config.yaml
n_layer: 11
d_model: 256
n_kv_head: 4
activation: "tanh_gelu"
norm_eps: 1e-06
positions: "learned+rope"
rope_base: 10000.0
qk_norm: true
tie_embeddings: true
init_std_up: 0.0337
optimizer: "muon_variant"
batch_tokens: [32768, 65536, 98304]
steps: 4926
dataset: "wikipedia_en"
MLP neurons of a small language model. Each row is named by its layer, matrix (down: output weights) and neuron, and shows model dimensions 0-255. Each number is 128 + 24 x the weight over its row's rms, rounded and kept within 0 to 255. Numbers have three digits each.
Before each neuron's rows, "fires before" lists the tokens most often just after its 100 highest values on Wikipedia text that the model never trained on.

fires before: "ess", "at", " |", "pt", "ed", "i"
L2.down180:107145129176105115149152106081119115128119111140147128161138106133129158134122105127079118139165105124116124139129137105126104096146115117110120133145147131189169096127144102142105140158174145132092083134155149154140147123091126115160100079127149101118131131130160124108128123152114159135165122122097124117160132157130137168121150145155128101113075114168117122142099107117182136162104130145142099126108097066068132113163115122091142154113113083142122144163152129117124084147072105137104130120096147111160146143151113093093116088124105107126150107148150106118099109176127114135113121132143142128154161128181114115150140098119136168119129112105101096087146160098148165093175127117164159109133159127132146130187102123139100123145125153153171073144146121111126125141162127

fires before: "ion", "ive", "ed", "ation"
L7.down825:164112164105121147108111148110134156126154097085145118110164138136127160127096123152143155144111125112122118118117175138094125130090100128133205127126112135091177126144135110155084100105119164111141115130155148151158125114078124172118116138145154155161089147156086127104153124104128192144126171116121129161123166113145186115127111149100110113112087083101137148096114144147134105173138097147152112114092127145134128152159115149141147142123103157129114125141090092133124137131117123119085145128130186129128152115109132120127103112088124156127150101102111094138091131119156131110145106142102130139127153139184108130137146146160120113148127111157139154126082180086143089123117114081119194144169138120144070122094151108106116124117151131121115131120125133120087119082117140

fires before: "\n"
L4.down469:128089112166122145132123141145113163118110131103155097164134146110132135111149109113120136145132150188092078083127111093140109091116146140134131120136109160136143144142131129126114126116122181146159123131089172105137144129149099106073171132121122095054111146122120166126145148138124147134130114111096122154143143106148153140119124152139111158136138121126130159093120113146139111121078115086124102132158155122128118118179150147161098106122101100165116118140122144124142147119115144146161138145087131092152123129096148135154153106141133106162130123139054113092118159115118163142129094123168136130106146097132123163182148134159144130107113120115110123168107158131156139131085115094076161118158115144124139105131156160093179078125120125150068130136139132053158165116103114

fires before: "am", "oup", "ess", "f", "ing"
L2.down281:176132127119126148119095137115159113146133135128124111113176145165150139133148144130133094105115126109098149115136110134133115108152095139109169109094096160138111099096104141169158104145155093176138124123141160141112110176138133117122129130109119116137092144170140131139173127147130159171140119093096108104126101137122143110144131168143180074109113158128124116106127064154146124171143109106113180125147118137130143117116151125112168131141164154152142091124121122131062109147133114138160160148131116144121120145114082104165105093160125108135126135115086093154122150143117133086134100137107121107112147138120116086141163123201099123103109117168164122191117098132106131124106119127079143133203173098129138114128110155136156125138108104104120116078107121093106129102139121

fires before: "1", "6", "7", "5", "2", "4"
L5.down581:123123101119096141082107111105120108162145090096103142137161189115175144144125094102129114099136103139083126111106147184141127098121150099126115147143127136131146056152147128154093092150140154082115172127136161115124111119142141142141135137129109116135133112155100143147138168117110083100088136159150163130114135139132164118150131165134166107129116111169083101135144095132123118094138156105143159149108114119117141132139143132118105123122097075126135132151109161157106105173141060142133149154134128142113171132114120165114148116101125148131107111119107136157157149115147126193112076148114152130174121131132107094161140141113100106096151128125135162169120153079106164105140173160117127081107118115089155104097138156161097115141143114159122130136119085118127137125142121

fires before: "en", "port", "p", "er", "ident", "raph"
L5.down341:122176180148140114124097127140109128044109061081086099093110100156116111119105118143137101160123121160126147149173118095135093100135126103127140112120152114134160128120112121116117110106118130127115135185146104142103154137138132144148135124130154135096116200140096125117128105147187157140125129143120127108122130135145129144096138127124112156114153137142109146144106167106117106136113139119107177143168156128130140141124122122121149086166119125113136124145110080158139083113131102112135128114112158113138120128116159075111098152159153077143147122165118142118112140089107123124135076132150079109106097118097109132128108076135112120111127094122130109136164186126089139173151154142170141166142117170144136147147137133109124089159130148157101147127148189133150168120127146

fires before: "ed", " the", "ing", "e", "s", " that"
L7.down503:153128132087147087110114126088138117158161127130144154096127142140116175107144147157110106144135121138124100108103113128136140129159134122124124136096147121144126118150147150157166113166129135174142123119127131131130129158132098112095095125133137139150043151118197123161144139130146112140169160154132112126105154181125110135133096078116059086097147072133140160116116120123154127142141159121139072136124156140135174152166086178128170166133102159091117137139128096184118129129122119131100156185151090068124111098099129128153128129130133127104152119121107135155100137145120134103104115145118142131120151106097127108129144128116174126124097135135159112120123172137135125104118140135143147147103136103133092135100125137147112116115067116126123095093150121127093145057125111

fires before: "e", "port", "p", "h", "er", "pl"
L5.down993:136111098140177090113136141100164182132147105142129100118164093118131099106137099138105117147132136136127163131129178154145116130150115108169109116102138148134090136140112139108162107141098138116098161206121163067097122059104140155125120125080142119188119124085149139113149171133123143139098138140113099154152187130135141163113091120122140128124134127146134122101132126162141088132128137100145141122112131123101148123124121114130098117164119143093145084151134099122109169133111133101127083117133127127133085150137108100122112125169106134128092099149124112145080110118169117127180111119131122111129111115119154150139133134110140153117122125128093156096131134160169126062151111125134151126131111135146100149107157170156167072118093152114102134174141123134113140160152177

fires before: " |", "iv", ",", "00", ";", "ed"
L2.down221:190143153091122128123162105150131093127128110137127115123129058131118123126154102099121140119169122109090125101125099119130117090133135112121138166163162157120177125128157097156125114081158126114159101134166152140145126099101104122186147131089129117124127171119109160125163158105122150123131110124109165121123147138132178169125139168099122105128179106143151133149133140129135127117152071107122146138127144131146107113149117149129133127141139148117127139103118104081150110177110163137158101178102138128073142128117101098119142122097145129127131136091092057126077156138077118127105140129167103153098142155106179133108108095110122128135142156119107138126146146154145122095123081106195116143123130130127074130133150101151157133153114158112132083112151131108152131106125143

fires before: "ter", "t", "g", "ced", "c", "ts"
L2.down6:087146148078175166084147142127107150169145148110124167126132100148103104193142121146088078099099132188128159109159159145099151120117095129126176141122127127123141152079142130130117134109066159114135089116111133159133122150124160147121109089129100135147143117126092195132145120205105119136105131126131145137127181126148124078178135095135093190126109137130088072139087115133147117122102106131152093145113107123146125136127117124171151094118126125126141144146111133122171119139121135141135139134146115134097117141112125097125120117147126124127087165138133095157116162150093113119144142061090112142124119121125121115131127144141165150148122147142115155092110105129137131130148120168155123085123114129128129134146122131110135132109107135121169130145121106154142146063096134

fires before: "rough", "om", "is", "ir", "ree", "r"
L7.down712:056163112133119189138113118136143106117156113131125120164128098131155166140143128152170087143139132111106130111143081144102109134107087092148146137180121125134146099105116102145156112142117166161155122143127134115086136117130155126096125073158114165089179125115126106136131104100156110095126098126114127129099106098091122122165158141131156107133124149145146137137167122102105149168144140142104069132152137124125138114132111133092113125085154110121120122171141166131097157116132127153100089120093168125132137147158077156102079106132156123160153135104115156106134150154185111171118115118051134115124172146128134098146106149087094138099132154110150143099137179111144132147155145133111132145110109158132113117093106136139134143117125124124132166115145162150118139102105146

fires before: "ed", "ing", "s", "ion", "ive", "able"
L7.down520:148101125131162105129121108142123157120151134134156092119116112111107099084154144124135120092126142116114130126124156108144173155159190090104144111168134131119125106143098124114109119140131123103139164120103084103127148127169165123104150158109145131105136157101116119123131098116120103160178118087110090115103090123139112140112203105124129087146106128128085114146105138156108134125111104139115160093127142147193123156054110154107156152118113179123127126126118128113118112165136125096086143161110165109139099133124134137137109104109119101131152154128120167192124154145118123136161090118129129134178145119133176117110160169145100127148119074158126087152115150116125131116149110106121134166115141132144149147109126140167119149132112133145078117164136140168087140103064125

fires before: "art", "ign", "c", "p", "er", "end"
L2.down446:134141125127138144138138119123120137165120112108121112132153118109083167150164134126092135132125142166125174148164123109085165074110131134098128103103138132100155112149108124116138127143148109101112125133139087121124170141095135129128121111106149099143103143083106110149128126150129139093090074110134131114145185157128134155097134114147088084116155130146158068092127135183119097127111148089176118129160148117091150090129150123107116135156163094143141092152102183130106149158134089176119115084123106135141095153117152124163125135146106151148118114165167131170113129127153155117173112133132152142083144154105105099088143091113121110157105164126101123164107109141106109120127121128149121148085140123122112169128106165112130130109128175121128149178153149150100113106177111

fires before: " |", "–", "–1"
L2.down525:170178135109143100116141129080132145127128151090108146120158113142144121121091154123099117106149120184151106106118108071153144122158116147114145144123142138153110148155109097141146100115139099129149121145084156147109075130121105115183078159099175110128153119093188152081092151108131138096154105117127132120130134124138139148137107111136139122064116085127168107123139149102116153130166099091165102124155115133117165121123145115104125150140180131132102113112133120084171092136152144125154134156094117133134157190140128110096166118119125147132133122113143155108143138114139114153123137114114095137134131086125124096129096096151135117089130121177135154162163137102104082115152128156128101132125143163132108167142152119128147093136112126103111106170109149091108189137115136

fires before: "\n", " The", " He", " W", " In"
L2.down95:105121128127135136154136155143188061123137097095170144136144108140128130090122104143141094119112119137147095128100087146140149134096131115136180147117145129114171094124200170136122142126071163150178088123161150126166096149089114110136137125128145165148127151143080141131115172125111129059127124142120120115137107105130087147177140130083135100127146151134106156160143112141114090120156112134101129161132138139115133132134101141115120123153107125118146113127122067147144119113149163127117169142134071141121089116095093145114158150136124096120111147162130161110123102145137114127152149175084143125103102156109110126118131090154069110153129137097098115138136109141176124095116113148140131110100163102106142097148136134118155130151133087136132153125100139144120117185141126

fires before: "ter", "-", "g", "c", "ced", "l"
L2.down267:110129103096127109131102150115126114124119114136184135129153161160084089119157145163130081117154144106124096129144159096148152127105131131130146132162130125093124160119151141115124139137136132090121126146117114168132111139146159102090109114110153158158157138121109118136107127096115099076153099110160138093134164113164139123152169134120108145103117194176122105089126157173143160083161131123137105076133090115121145130149124093166103153127149164126190121126115113163139083117100140100111123116143127114115159137088128097128132101111139136152096103144127139171137133128123112146101104130101153115081078144101115108088143100123174091128140111153156113144162126113089128133122127166125123146072133145148182176117121119102142120098167159128150147107126096172132133134128162

fires before: " ", "ision", "ect", " C", " R", " O"
L4.down525:100146079116107095132116109139147127122131137142135132172110126127161150124157133134120133135149122157126096115116145125113145093087104087146129138146079195164131148133114067161105103104176101121077086135135116109135151147151126122134113152147115111090197170125095065130148117114133118103116154129118122118109115141141189096158171115111120178108135173159091099144095086158133133087126145150139137108069110126172118151098156120103119178151095110118084113154134136123130154143061118145111149139098096159114117133108150154134126109094090118113101127120112132118152158113127096134147121149137120158115138166148146106138142105100130119119132141128137102151163138148096120120187157139123128126138140132108103158142152161137119113116142139154160151135122147158107125155134111

fires before: "d", "v", "e", "m", "ult"
L2.down274:136108145117080133134134096101130101098177139114136165186083140147116152110100130108100082068156121151102169093121116150066158157112135110132108119128146094138093142140133099136108110135110110114094144108127107169158143148174143100129115129132143092146087116114143116171125111103105125176162091073157120120141148173139172083158116171131138143134114171141163110098157091090126089102115153124111127140165109106118155132127118144139121130148117125145136144120165187119147137133153130103130164108129114164134097134136121096123146126087076116131155131128108134080129103148105139140100126126124178139165113165136117082157134162098140114111141134131110125132090140134141170148106099124101114143103136142137169115166146149134087117117148129104154134119118154117147145148131145

fires before: "1", "8", "9", "4", "6"
L2.down345:142116178171108095103089147123141114112123094142115122124153144159117129127092115106094117135132135147123134145111152088169156088163122138128136125112098120125117140135136137149165116087135140118110159117105132148144143138086125136138134145107107072145119136113034159119096126147132135124190099156128158146126133131125125124146119122110132114083141158100118099135134130128162091135111149161107132112102078117098158133138132127109128156142177143123117120124133110128130107125183143109140126137149098088150102162139118105143129126144105163096100125169166093100160122126143138148123106142150161202132135140140123094121163170138132112132099119156104122108157180121133174148129133120069159099091145123158143157081130139143107130093166064119160113142104097118165139086111144

fires before: " |", "%", "es", "ter", "y"
L5.down129:122161129146154125157127150162125102148123118116150119130161139158148159077125175088121147135143112121119112100113123102096161072163146132136172158123120131113111105133116125140117164143100132075119101151163124136134102102089139135117113135103100123112149151140096093101115130136117147102112084131127126107144124170088127155114127100136120136107147113107134089158101075077126143078066152099115125113154107152117132150107132131094131121151137144124137119061116135110154079143124099128134138144086128132101104169181158149125128129094134129114148191138144139153125084129163135100115129171150089157100158144119108109099132148180145158126148134141120124129158174139165101109143152128178119141148129134143129120118140208146127139150123125156107119122112105073122154134138140

fires before: "y", "raph", " (", "et", "a", ":"
L4.down58:128112143125128195141107083105155116162099087087119115124118119113105151131122129121131138115154140107127135129166159145120139106120163108135100139127156131110120075131140122119158137175150109131158087146174130131165118156107125148143142141102163155149134143113132124121165109102104087148088131126130160146089106049148167125132160117124139111132115158124141127098140134128104132100123123175106147141125115116096135173118151116163097128097141107143094162135077160149088091148128145139120102160126137136170119174168107108124147117107162146113077160125106152117136104160127114136150103118108152139139134121129095090135129089174089136160100144120088110138137137117153104115123161139148075142148121079099122134121112093145098130096172139166121140145136178124130087141074150

fires before: "g", "k", "i", "ri", "c", "ch"
L4.down396:142121153106102140118150114140106119160167135151159105132138169097136169138098144130105131117106166128107131107152087148128135135098133125149123188150133162154141124105170148093117154120137178090119143145136189185102119090134099134112113088109100117127100149134126096113155120140138103129129106131165136093126130111127106110137140134169120131110113146125118137111113101146104127102119173155140100102114106133028115149113110146130148131126118183150147134115117170078124112106132125106101096094097133134122157133097139131096124099106127100124158139137069130168157157114101154147187121127093133107106105120127135148158115098141101135143155136099135153154138128147124065152139149126153136104119124129134111119116148111143138129082110146124132190130129099171161130187094128

fires before: "ion", " |", "ed", "ield"
L4.down451:107074152130132096122108100160162141147162115085120164181090085129136143111126128151151085127109148119155115132107120159124141144126085128136098123137117098159124159116112131140171121181134161128168180128152085106127147136156141178148141122124106108101110168160072100104164141187161099082137163111126122160126185047142143134113098131127094123134130137149103115126138133130077110119105117138133145152126104152121137113140132131166137115068141114104121141144195137152129139161160144162149121136110156106120170087120116124109103127115136112132111129102111115101090130144120128133138108173158116130098138151131132131165181131110121154106125139139141105135121116122081094098143130122138114115101156118143093142128143125142124102090149132080128130133107106110134128094150110

fires before: "ar", "r", "an", "f", "at", "ry"
L5.down169:130065110141091131122119149120125131127129166145160111139132163133108125164132124134150125131165125117112136069115116133148097124104118085114113151104122097174111101135151175112134144122106125132078128174150112090128120101128128159125110136128143134131111145088101143140168142143129147159146118134089155164084165104124159161137139177051152123126129128140114174131117087138103113154097128129149127126152167110098127142130123126112158125123097104111105109099123113110145099142092142106137169145123079179093136147134169099100145127138155093154098136116144110105097144157129141118124122145119148103090126130167107117175136116185093146173179147143134136130142134127133154085141135137116131170113122078132109128158149104115078126129148097112170101154104114122145170163087120

fires before: "ter", "ased", "ce", "c", "ced", "g"
L2.down952:137093138154112103079162120146152093120152123118114150146144120147120113118118131092105143156085107125159150080132135154119115104129120127137162131136099100130108127113192145136099108124172160191122091133163141100109128083139143138139152126093138136104164093145143101167121146132112108153114124152132119161130142130187094118103155138109092108129110161131118103139154136122152109081110107128106115119090131137126123103137109118177096135117157113144121149149109138128149123118176094133150116095155148118131164136105112109113113118114159151131111121127134115177166116146155171188113100103092112123070133065119114122076132133084117151149124128119145121086122141156135125109062150132139106136111116104129135155147093168146176138101130159122128181143102135149137147170150157

fires before: "iv", ",", " |", "–", ":", ")"
L2.down700:186129123106108143110111100168094109115126119111138106146141174148163118100151060125133123152129136139109138107125145153124168097143150151127089139121115106132109109146158097133119100138126133147119095163122169145159132122116169136160130123140111080139135149095139082126104137105176141099139109148123132133072128117174125126121163151157101106137115141140153132150123148093127134160085058137141098148065119150139106139095126117096157097110077157125148136133148172129139110102139169130114140109138132143118140167134146138144177128123111155088111127103116123128155134140129132148107120148161129114083091141149138138078093126088154097157133158139084152115131156105190099094149098103142090121135100100102101132114120105159141116149161126134149150151099134162125160106100151

fires before: "0", "20", "201", "9", "6", "7"
L2.down808:130093149101144131133122096140142141155089111136157145158127153087131134092129148113097088111142122094096153080121151116121149128115120134134115095128115093101150118149137148136114144148096090137142153139091136153127199116112095119143127140110096156101118109113124135142112123112105176106104118150106118171160095157138124080145141123122130118110160135118142078116141131107116169111134208170125115172117123122132115194101138163124142079146115143163119145116126131138155127130081075121114094157136114121152145132105125132091172150133175208132119107123167104127135122104146130138130117101094132086119104152109092120155150107120148164111110146155146133089154149136154141155098106095135142130119142076154155182134138170111120123126129133112094085135137138156129140125105132

fires before: "it", "il", "al", "ice", "i", "ic"
L2.down534:119108134107162127110111108123116112113129109126146107121173154145103118077178122130142076119129121124109098163162109135091118122104132135126094157143125141102104128125097118103147118135122136092092109082159133090136134125160151139156117147120147119134154119129137111138073122118155137114133110169124114153139161128140143104160107125158140164119125140100137137145106104142132129137143136151116141096119085078067089106147170091132143121151133142151126125138119156137092101132148121127163148146164164156107153126115163140092094131068136119093094134121085144132166123139110132184153092153077130136105101121191132140118131084147153095109145141150174140151119166103167106113122134091165118091170145144153061155118166106138151114112159126150124101167108149150114128129166134

fires before: "ed", "er", "ition", "le", "ing", "s"
L4.down337:151139133132111155120176144133110064177129113124111121098114124107096126136122109087131096116104109131133132131173139134168094124110126152148128118084091133108121104093128159143133122094146119101154121140099142133134129155154103153135144127071139146166108119117156138123139122144106134068149108110167098161104095118113133103096123139099104119143144156126123139142117147143156140123122144187131119121124120126055139108102130154119115148147119201130170135121119087159169111130161141189133123086152106104131103128095135111114082155135123114108102166131145133151117121148148102118106144138146127088126139151073136143125151124139170136156111122115127138169111113119149158111124092142120169084131131126123119182160117151127185080140185121135163131105152167100105141090132101

fires before: " States", " K", "er"
L4.down619:157136112120162164129172173149104137080103141096137130105137126107176112105120099124090131129113139145129103113102132095122151144139137147181122144128092134124152117113138179174115085083121109137136112141148116146127140093172096153149114116148168121104172116093109129150131129118117142148134145135130083100095211165155143140152121127153151110155113146167124172154145176150128108115098087161114161136150144095171166132114140141133122140132089097137102126154098110118124161130127100129116097132114115164156111100095121152147163166127166097145112138154112093112108107087165105148143105102142119105098107127127134136102128103129154121100146122158112125105150116133095121160092095127112174103081118115141063138113105117127139149163137117106116156112121152121110098102143140

fires before: "iv", "ct", "ment", "pt", "ed"
L2.down844:115150131114087106115138137177126151131123089117100119140119122132124100074139125137096130113128116137142113154159126102109115115142128166135152151125148151121131106126175111124113123150110110090119091136124124136111084094108160152197156110124140160114120079132083153126116119118148127129149103127122133171110167100133073111144198159127125129158109165124126143172150094105089119153120072146185119119094144115151125133132187137100144138119087101159108105087138135120143122129141121118114162139113106156102128149146122152133130178115129167121165140122126155113171191152122157129157111161150093128115142160142088102125133117136112123184151132114119170096135074146135075087128139135138132102116117108143117134084091104113140179115150104133127122126150120116135080116125129

fires before: "ish", "or", "os", "ow", "ace", "ay"
L2.down282:119151135127118091100094135144151141130105131131086099153159151146158123124098139097140173113132176124123114193160142137147124161127160097162102150120122150113183167109079136140139132169113118146104110131122088128129138128080146118131167126133097161070105105140100129157170118127169150167123109124090163114102085126145125142125137161090119161100148124144146158147095104141098127117145123095126145122134136110100096159142090102117106124134076170152123125140106124134119110127140096135096108129105105133123139119123151150096162094116126156132143108135155101105116136123111094143121148130131113066157109118180156124097103100141095101169099126138113182124161146116137122133081111113115084155139135102144149126120115151139165142134117107121160168154193153121166114143104109

fires before: "ad", "u", "ir", "al", "est"
L4.down162:110127120147140081120107122136125141134168137093140099130129145147129162176139109144116144110173133141097153155164145095127140137145145079136122134126137133146117130160107096110144101136123096127092112159122117098108096132074133088103077147139128100163094095139177111158162099106072069139150114146118156111144185149130112121136101134104138102113122140137182153143186097103111127131097099116142146127108131135160132118096117108134180085121133104097082154126133151150124113119102122123133121092136120146144173132142110091114184135145136130171127147155072088130148135113139148145134170116114116121158154098167140160138082129084140149099125130109126099134141136163121121092136164116150154127157111124125135121135140120161124170145157121127077169103122136085124165120144132

fires before: "k", "c", "ation", "ce", "ure"
L2.down68:113121104158087119105104149135092140163087133098074145105095112147068145130101123114117120137143137156122133132135168117154141139122145100140112148104131116147113129113165074127152158114136102103104177140105128056135140109153112122149134122112144088124137130144179114122130105110176124113126129188155161185076161133186146084133158133116083162070143125146139146118146121163160123130110157115131122111172135154126135091140122147093108116121178119145128097109121087133107125100163088131099120119140112111159153094103128131132140155113133112123144115138146133142134125119154123163152163134131121148130141107123131147137141138134152148095129094168124080145156154134119089141174110131133161139145112103140117131150089090110145177089118110154149097110111146112170087125125106

fires before: "am", "ound", "er", "ess"
L2.down179:139088138119121157119115165142178107156142091123129129113131136112132114126123095101102074098137097185145164143114148134147140120149133167114189153105160127128129150129098160121146128111128102132149142158107119120081111118192115145144134125123148090130107115105088119137135128100133128068150124119120091129095116123131151124150154124112155132119189137154131108133137125153128143113101152122110107133177131121116135079137098116124102088126161144125112145122059145142098099148126086118110168096139120141141168143155140128097163141092104163143139102130135120163135118122129100121130104158148100151161152117106105128112111114163134145145129103143145150146133215133123146147130106126091160158133153046134109157113132173124127099103087145104170118110140144119140092108095126

fires before: " |", ",", ")", "3", "1"
L2.down389:152148142180120160155099098140114087140155116109125149135126089141113106145137146092106106129131100098144133143131115091138125133160179153106114129138131139155125132148136147152149116125133105104092187141128118136116174123059187143114162117138130098111141127074121126168079148065088191127101105131147165127121141136126115111143101120093118178067169117149099122122132169126133121090147085167139142147119057124125159156136180113164138151170093099140102144191107112135121134098148155127138145112148168133141107123124121122108152143110092155122135139142099118128122130114086161139126133097148121146130136164105096112106120124134114158121103128150136151136123155127160144142134129115135104153152106107105137162095145138119142101120145102131130101084117100137116098113109130

fires before: "is", "rough", "ir", "are", "us"
L5.down963:149155120133120150150130178134172134094134133137124150117156137119098115093135097128160122161090130073096152112139112138134152125114138100130123127085136135148216111172100123136085140162138162127144140117114135081149119118125136179111111143153100168062113110149142168153128098160106121104140104137101129110117126187082112116114142180134139101162160182128129155122113106084088104155163136129134128140136117124127120163123128087109111114130160129110103152143096155156092118086102109129133135085148116099168122106156108111110144161091145103148160101134122117133100101142135145132144137161132111140075109129156113134166122162080098112133118121146129119142127151124104131146143135135144117112114118119128084153152090125136103145132162165126175137085102123094129106138159112

fires before: "\n"
L2.down852:143114118126105144137101101131102123154168094130162118136138095141122151121142121128130138122134148145092103155144094118142133153150152154150156154102154151097127137144122159120119143140107138132144066124106108136129087103097133139158164161135143129139141117132121131137146143123079178116141107118111120166116118146105120108106139109133149157132126137126117167108141092126167155097132119100107122095131145128147067133147143136135165160111122140127131097131141097088121145134099119106099159127130075113154130145156117165141097162138096123138104089134121145149138134149119127107138099119121216137077163114051162103106117083140136167119105170088106146115121136116143153117182144129119086081166150128157082107189138160132112151106095099156138116101099100122106183120151119

fires before: "un", "t", "it", "ur", "en", "id"
L5.down872:087074127154145142110126082157124129157116126146165110155066136089145097103154145116099126106120096124094147102178180093115124106155077138144102106125171137108117122197125112114121112132095171112113111102136143167129155131089139122097146143117129121107110132090126135143132098149143123111111151116074101140129160141146104164117103176092093114149108143108153152116138111151138180139128112117146145144150103156141140116131118140144126167178126131128117148128128158157146115107128127143124175105097127125136110110131131146120187139141159122147117134138100127140124134111116117091136116142093087156161140124082126116147119110108080136174104131142124089155173125151114165100127126108084093169122135097108157118128165161147082124129174157144120154114138141127146130090106158

fires before: "e", "ir", "ent", "ad", "ence", "est"
L2.down89:141138135153099104175123142134126116096143091117085103095084141133115140142097118154158119176101120141130158157089169147156140147113141153152103135139099111108192119125076143124126098161124134098144125140160124059184119145146098126095133135142111132142155085141183140144155134148116161103143112122138089143153112133114137106124101188145143118137083117121111116142165109160162138089116084151130079145176131089124122111137074107101145108152135100108127128121095138086129105046161109135143114132151125135099110136144093142136146140158114136131120140145139147135121116127122119098110135126124122174104153106098138148122119145141135147121117162088170151128116162142162102159105127159111148142137149091138116138117127143139099143099150162118117166108115134166138111089109100

fires before: "\n", "le", "ent", "p", "o"
L4.down512:145133098122145094093172133099140162142165118155127110084120128127110144146110152168114123157126131098157127137104140101135142178163124141125169121081148138161101146152158093115148123196125100144159166089130113118087125081124127148143161125132115130140119146120121141139123140140132109089142107132110144151113105091118101127129120108150142133109126157134112135074113125107137076104146107113182131142141115095118160088119111131151188140116119127101116137142114144113157091165100134161117128131166156095126127138191155079181106186113105172104118109132136132171101113077146110141166117135101108138080119126121141113126113121137134166155155104135116115125110101124126082100147129116126170135120127107146099174136152144124168120124141119187133093116122092141107128088111108

fires before: ")", "S", "A", "N", "C", "L"
L4.down353:158119118153133131101095180117131126126133125115140163128143159118083117129115065147167129148099108128156134097098162127154176138151109133170116136124106184176108112132136095083123161117173131094108160095121119111116112147163140115134132150109135142180115114128134101156132118120106166127121125107138101117094107092122117165108120140127064149129153127166158109179136127113139125103165144118102128137125099132119097119128124178142108149157092169145113093135088103126115072161156111132137123163154129117085168115174148140122118089145107142153080136099114148123131137130116128100124083119135094119172127119088159084131158136106132109107099146164107138126143157089132137099151081166110114140169096135117127094132148118129132138153149166169100115147133111121137136123161136

fires before: "t", "un", "and", "ran", "it", "iss"
L2.down266:110116110175150109149129127125135121162114122145113116155075146119164123123124128093096091141165098095131159119125111146162130110096108138118166130121110107162101119140157143133163182106150104122145163156175094179143180133122130114082115155144146114121136125089147088101097092106178111105145096102127125128121151146114116136157162132140165142119174085139131141129089107124125127134134132091086127130149150093124144131138109180149131110113152168164145140141134123103145140159110154145121125105138130121122123120101126132107101146149110148079128159116147175134195143115118103096115110085114110141104084125144153119077119075107115131126097151184132104104119145135133181096132087121138135179104118140168116116144184137124115109156153100123112135118143111142127118093139105

fires before: " of", "ic", "-", "at"
L2.down642:159154093128138076135139098116100094116129077156168181153147084128100071158154162119111117146151141132117108112150121163101134138097105156089125165083112165120159081128065132136134099123149099113162141134139121131116159195131080132150124119115095142145106113135135118160117152120129143165153119143102138149116107138166112152119166154154122114159169119080143130155089110144113136167127125122098129117125117148113130161120145101136150138126140124101131159109112136128117141160086124129168140113138155131145111092143131133105118105137116113109141155105097159087139116121109162121113152110128118121149162161133116134129149098091187089132105104100127152072144121138090128131140097144117136132117129133130136187142113110144148122080177113145149116117141087115182088153119120

fires before: "ed", "e", " as", "ing", " on"
L2.down673:136114140149094147126187125120129091143109146142112170115133159124111104157095114115105084122126092118150129103137128163122119116116151140132112188122099143103125127134103133144153092103159136156141094138152155121150129131130159177188072112148094124175128133136103140156124132097161146159105141115125130145121117122112124151082148131175144077129130133115139192175113090119098109147062122126100178146137172154157145087120095183132127083100106116181116119135156125146092120163119125135132131134140106098121097122112145108129108123131156089128118118097137088108135123108052095094096165144166123143098120112090146120137132122149137164124139118177105135107120149136149139089156162134124139126137128129122097135135129115143115115158098168112142143113100133141140118141147119

fires before: "\n"
L4.down300:136122119140096110159123104178079103082176100136164179132119115119146099137149125154164108110130112167145069131137099157138136139130149130134129104121153138123133122119144117147116139088113131135103161170111138136148120144092114143100115127153138111133113133165036127108121132144124162081146122172189068140109135150118132148148137085100083110104119121109153107112135116090141113174131149139126133086117125121121123125150154123126139183141149122100169152139158112115138150111100140132148139140109109131133118083129103103093148139123115124132114110129113111143121129169164096104102113100117124139134152140085175120136075127199146106080115171128140129107126137120164158077130130155127159127118157115136155134150158142112133172089114110164145113106102143151122104144111128

fires before: ")", "N", "S", ":", "A"
L4.down710:097123162188129143116120146130174122128103119099127131094077135123103108108137132128130136095132123157158087112047104154101141149166130143088139155116112165139146152131127093105122155142131102101163162107161162156118161112119161098094126179093129172117170109127188110108152119116133115133130121079102119153097148125112105144152146131143076121163106096121175143108178130095114139094107153099125101121111167130116109150121090145130135105146109120182148100122125103141117120117146118104130138115127119148138117128114179166116152140123078143125112120112154134143154099130120163138110095166184094116119125108141139101115144147151133110108076131106167138117150095125111144160122118103090140121151140158126101141123108135171136127146097165121126154164126105095154149144124148